config.yaml
n_layer: 15
d_model: 256
n_head: 2
n_kv_head: 2
head_dim: 128
d_mlp: 1024
vocab_size: 1024
activation: "gelu"
norm: "layernorm"
norm_place: "pre"
norm_eps: 1e-05
positions: "rope"
rope_base: 10000.0
rope_fraction: 0.25
qk_norm: false
attn_scale: 0.0884
bias: "all"
tie_embeddings: false
parallel_block: true
init: "normal"
init_std_qkv: 0.04
init_std_o: 0.04
init_std_up: 0.04
init_std_down: 0.0
optimizer: "muon_variant"
lr: 0.00198
lr_mult_down: 3.0
lr_head: 0.00683
grad_clip: 1.0
warmup_steps: 200
schedule: "wsd"
decay_fraction: 0.889
decay_shape: "linear"
final_lr_fraction: 0.0
batch_tokens: 32768
seq_len: 512
doc_mask: false
train_tokens: 313500000
steps: 9568
dataset: "wikipedia_en"
MLP neurons of a small language model. Each row is named by its layer, matrix (up: input weights) and neuron, and shows model dimensions 128-255. Each number is 500 + 40 x the weight over its row's rms, rounded and kept within 0 to 999. Numbers have three digits each.
A block is one neuron, or neurons of one layer that tend to fire together. Before each block is what it responds to, as a language model described it from the Wikipedia text at the highest values.

Description: Word-completing final pieces. Last subword piece that finishes a split word, often a section-heading noun (Ecolog-y, Synops-is), plural -s/-es, -ing, -ity, "the-y", date digits.
L12.up5:497518456542494460551526488431553441472452464499462550456502446558548486555463562446468508580445519516493484467478559475505502550558479489511459546481492501502467508499474507474463540453551535433509510532467518572421468498436464414456488527475442540509485556538501515516505499540503533528488488558501459508552533438441537475478469455621479568457535486537512512471484511509530520574526
L12.up9:496506538491527458562444486525558526527488542437466550474479473468468463564509534421449452459484492431592508516510458514507594454479521504537484557521532498541546504523513453552527532430523505582468448455481500518476545521486481427538600479511498431517462508526511451522499477576431438478508580555451484385501477492517518434584462525514519492585465528444446472465505444555477465474497
L12.up589:530492593478478524553460459493533577503511522515579488540575479545475479577515510509543482575533415497505523502390514492562508470447507466509462498559505509586519559576430490446586497528523541477451491495469541529438531556526511454481525479526497573496566493556512498454575573497478500479492511521529484493465499398533557493489435465475471508476495526471498502497412520493557541562486
L12.up867:494508533518444579520515529506494436479551494536536487478542462511525527514544506558514472504496491529489516477458545472527532441484555502486506518519509473547431473502529558485519570513482520434480523394598429511518484436541543501537495463490487566480494521492498468484571531435518488481430438448526455548488403458487474529504478431451477481568537552495480509483431458549496420481494

Description: Adverb-completing suffixes. Final word pieces that complete adverbs and function words, mostly "-ly" (commonly, currently, nearly), also "-et" in yet and "-ot" in not.
L6.up346:564482517473480516495517570539487514503481465539455495484532416537507472492469455500472508529471494516488477488490473506554528440529507516424466547537471532522484455421485459565472436504459549533470562482507440540433383412450575442514517504562505426470506529511472476523547515481462463450488529463538499465546429474480528557453540535549529568464493461476565440494474512478426491499447
L6.up423:506448530472579451507482475493444505535491544507486396546594487489534476515459501520472463531504571521450521479473464508523455530465486576548485564497527495480559527523431525529569475523526535472552456491497481520461500499473524553470482454536406402505555471530534509538507414470508546551484480438540538449521418537471556451532535487555467540533538453506530478480466510523535557521511
L6.up427:539440486489496557498462561494501527493380510425506520468531511527498572524500497501464542506481498563520480529534526413523510506472510543526570509500492499480559480529474508547490489449442538496477512473487468464524488505556478445523500483508448499572521538515465474406487480499501461541495490397504492486468548517546497532511508468529471598529535490470479438491505448543510514512538
L6.up517:431556412520446458517518499461470513512448535468507496477477530479502531539522512534473478484578429507451470512578518457487436501533521523513500481512456423504521481461470516435477461498459531490454482442524468448580519537510410444425492526563513516534648468485475458503468533580452504532497486477496560551513512408519432488534521556437504480419523548446505547472530520570477451488521
L6.up562:549544457470483538516506485466507493442444532481477553475472511452477502581450505517538567550559513542496577523497491449608461542552579460551544472441485559451468482492440505551511426498479515516492517498491521473500445525468495454544469488569469524535578543563515550418514514421500497512434529539514558515447509557527555401507538523531528420511516560450448530465451502516505514566498
L6.up806:471478457536474520505433551483535497555473486566541444524590455474538546491532524475463558492537464435522463429478444541504495485466467564487511561379469480492525511518450490541502473450529544505493454399556492539395482559520518537478527516476471533503533439500442506496500470418480467504520590559543484529507487470463451482532524493542483503536521464580499468536401454452488561503531
L6.up917:472508459414482524563516522423532493469501427462570534487537560493512508559514553542464506460476442584556473514508507473576562460501578469504507452496517561487505447547472509484490431510525477507495459518445551494445501504519448498485469503527469568543582454535487474526529483490496506461515476463506448494465534456474502449572525520566456460479486446443459574521484534492509524467407
L6.up992:496504413489491478513516537529488526568493446469499475515463480544533557526567525500517566522471469490581475496490488423492583549468547581536546559396593541506539488485523499508550449470519558530501523513541468485466493429447503509472513482464444468486502501553492484490465486459518470560520522473463490495494505486541541422538510453462506537492544452518525489551478450454508491451519

Description: Word-final piece completing words. Final pieces that complete a split word, mostly past-tense verbs and adverbs in narrative text, e.g. sol|d, too|k, previous|ly.
L11.up44:508437483507522564546497524470440550435472489484453505524528471492546513492451443527464408500465477600465526556524451590521504507505522481500466495492524506553476514469557487572501500488522539512526472498544512457451439525596496457469567577504487568523500480555488457413461527491518398480536497502500498536552457449515479509535515495502523463539561447532518457459451491550549543582395
L11.up550:487483481481505508443517466482512500452512503469557578481518414467552546492519463464477475543406470477581560484552523491508407435533492458506518532542518499485462449577474423577422503526571519440486478425578506472403513556529506444512494518579483504418528550524517555547579476517509540494508531478514491509444461460508464543548487420545469431536531563452460593493457472535479590543472

Description: Inside occupation nouns. Word pieces in the middle of words naming occupations, roles or titles in biographies, such as exec-ut-ive, analy-st, polit-ic-ian, Capt-ain.
L11.up238:529518544458525509510404526528476542503470457638491533462497420488490457477464526560491512517489506431494574535515516517490450540517564513465506482496497473502475512420529530486454492491508465505510501424517575468613478542445495486435447469494443569512486480471426508497592508497536499527491490494537457540496482452557491560495504517539488464410458463439445541493499480515574501507409
L11.up658:503473534518506510492462482438404473492560555552481490496496440464479494521547516562454536512460531439418513486448394502497454498425522516530516516476532496475529510552510467498529519481458575476550443493491515469590504490497462521535558530519480479486459384522440499541492475514539557472475498506506494540465551504539513513511455508450533476523486520487466556485540478456506492497422

Description: Plural noun endings. Word-final suffix pieces, mostly plural endings like -s, -es, -ers, -ies, that close a noun split into pieces, as in organization-s, vot-es, offic-ers.
L6.up1:498523525517526499431476486436567458524462550467541553483498456492491532410494564467541504560560509496471516535468538506529510496534531518518470536521529500513504516464462447493473475448520493504400518496465519517554534493473510490435545483483550474487557545502524434523566492547521440456506449505543469500445555447509498517524500557510541495527508495476551483516526442560476461406497
L6.up85:531558481508539490466511586493541528434482532544518475465470550459532591493510499537525466456411572465448478490505535520458541462504416438505539485455483484512518541451522513500613495511462499571463495472477547522525491566460531447494501448566556467473527483485561510520487519507534540473516515479511465448474519485455538384418548523490537560513408532477407466541502471566524494519494
L6.up111:521497488483503501574526472473452498490577561584497493550476501473493502438463522521504467471499499499464499484537547470573495455493560496502528550411475429548384508418506436526450490555460527572481520596479502546490456520544480511508492441497492490471516446542490467486508432486546522563535506497477470494415478460519494518586555451456498459544482558409516493450474483507518514555482
L6.up206:541461516522531498542588429579554622495521442451512601489510450458530443504474571477469464475486451467471503510430442491481549498432531495571486463566486517521511524508549476509509480535497477528437493448503550554532495487447505486469446530411446561427583435500545519539555530452494427513529538459437539451479519464531589394497570456464526494538503471457486508546547551553490477551505
L6.up357:534488520535559532563534485486488464510544524429465486487543476581463442493506536487468470502533480475527461443495501559513565527517495466574537492510460461435508506443529526484506441511488443524498425562442449530473518465548517473487565482432508511532519492501507526517417447570510363472527523533567529513444505527534468452498559564565434592530510491456514472476485396526563520539485
L6.up488:574438455480535510490533535533558514599602509507503585442507544480416515507471458393544425502485459478572477528506550508538565515499491510554430481456479480456444499494479470509608482567556533578505503509451493484522484457475504481481490425558498467559560461480495493453576577492466499504498502461540431429502493466590610540502434480549510520546516496521469563501467531497471551473484
L6.up643:560446503435492522522486513465546524486551535549566573487491423513496522578446453446495483471483432476473496448510532469537503497500415462527503478481536500542514491501457415458555557537462545452372490522487532526534428511484545484465523437469532504467575527573513518485569566545512472450451481501439513504457510459542473467479466517506500558496494480482481500544457500580579477501516
L6.up828:541467470432537501446491490489418443564521534506573502532571544527488504490431593450461465478604518498464517526486440412509496546508551525527408447505532484498423533570468460434464494420499545513418522490513469505504517479454528526606504458511500454500466465569496442533511451545477470501460514553458507528538515453527460439463499482517505476443493488552434440492512477534495490546514

Description: Plural word endings. Final word pieces completing plural nouns, often -s, such as Democrats, people, Republicans, residences, players, Charts, friends.
L11.up11:520499470500484516604524480423488509526514507470482609535568499549564521529406545395457515517489479500545518404500459445478481491543444498546514480412521586489553559457480524509498480462549487496449427505464444502533432475515465493493471442526455520433560532504464496543551462529476478453433425501500497517441509466531502462425521470515565448448514537506455479476510469571502423532491
L11.up525:540438483460550466477512572482537506499440539468479501480549489523474559563495501458543517574576526444497463495532541453461526495514496455533475537506482542495531486474507496495610534468504523468462482507468474465472502504527490460492480476525513491502560455494474376430595528508467488457431526577441507487486541523552484378412514491621592471541490458499560415530431491542535477462483

Description: Closing word pieces. Tokens that finish a unit: closing quotation marks after song or poem titles and quotes, and word-final suffixes like -er in footballer, woodpecker.
L6.up52:456507524513459529509404464435522497561508495556477492518511565482582464501493490484540536455422495548524542544514523476533501463515503519451522515515447522448508544509521504513459458523508505444538550526467524589497473479445519435500519497473558525458415517487476502446460425508485510511542471493483497575459524462513505504444595456535466590462527485529400518470537503509426539492559
L6.up75:512509594508499455522507448555483560443477442521529496527502530498444511559524404472562492541485476522548438483484478473490453531516442538480499460508501459569451513530505515463533469563518468514390481439523521449508492525512543481503475422519525406492489534570472500551505545501541506475538491514510495512451508479499565476487535490471476445522486571551483557506493473462462483538517
L6.up344:589468460501522561481490457508564534552529446472506460440501523518500536562524505403556493442574505531502497474496424535562563492497472553527466507476461481521493439492484516538437507459507521510494441514530488446502510492462550561461507481469498498480457453489463534497503494569528464475429533542508485512556575499485527458420453561490475465560505480460498472490491570570466480446507
L6.up398:508527489406528522478397538518452501464484466437593496582540545494483413539467481496570507503556479502537532475472474453467544533427575500444434492500520534534422489499512483535434490498521480438505535476503469525540493454515499513545496450544536555506464544477564466441491456446477507492425502502454483489505563528562451480533497478440506538538518519531466499492506470478432511545596
L6.up440:492427454502544556530511551521485493536541544505491535452458529508464519456494489464498475502530538480496496474492515489487549590435491514441566498494488432525521502548554483506475538482504569462510500611502508507483478536473448535527509487511589507545509494467496456449532535453483524476493413454510471483546476550540466486520488463423577433523530484438452563489471559573521530413485
L6.up671:460440493521515511481477558455527507511534536530449509486454480614463389488522503472503568496471430447483486554533467535554512555436479513495541568471460547411544596525531450501457483545432525481538544474473530495536505485492477462577477527485511503433467479536476516502496501520508529475474471509517485479495519471494535483490560507463569507508503495460448477446447539538505494510574
L6.up719:499537431565513539528471539441573438462442523549494509494508523424453475553535434399453490466645458547519488515541491434400499516558550434431535536516481526474566533549485453458488527570561493487483506491444554506502498492547524520459493594543525478496516488496561494496501503504486487444486517479541485518582509530512506404506524515505479511460537488427476491519512498425523519474492
L6.up770:462484478494531438521479495511506451508414505500560517529554531562498456476572521502509472479542431500542485462461481489464421479441465524491554536463521420529542524516505485529504451490471570508481587458476498508592491513517541463464484484514507436543461481559507556518498465589453514492551557425447433498524454456535414480479536542392525569534505507499494480487564506494523461477511

Description: First-name final pieces. Final subword piece of a common given name split into tokens, right before a surname, as in Jerem|y, Joh|n, Christop|her.
L12.up104:463479499451517528465514471451525492535504513483583508494487494516516511603557440542534474509552475556530510505543568471445538541552511461529539512483546450517529552485481470597475543476511536498446491497509571525494545560460467482535423443577431545585540535486559433499445504488452462500477481570449417438503512444512542457475533521523503513478600507498551491466523500512513425508539
L12.up443:494489472553536503534483590422498494446445507479539483455528509468525493587499555432473417459525477536526529469521537467482474488505481558473553486431520489524484478474485439535463454450493494470508457537474553563424465497538504517467524464602482475454522464538489463502496596557426514531464510468454449564488493495496528490518502540516528528514508485517468458501597542487571552533562
L12.up470:504501477481515443498490461507557557476446548562452535522481510435518506526446516494518435439461507509545571401537573474459512481539448471508543513494583441503510425514498458483512616451537490537521474504468528471542455569509462458505530551460465508531564461558533518487558505538467496502473461449403460443501557525552572533487469517505484495509532460462509530420478532546497513473472
L12.up537:458533454506512447479535444474564467493497419429539465506502475509552516532494555537494454475549498528486463419528512454445528497506477436533499470530579552568505501540571497510464559521498442433411469548526499541513530494503580523474501528497418494490532505546494550490466507538516590439486555544485533495516487431576511552515561564533473502472514456501487514414462575487498487487516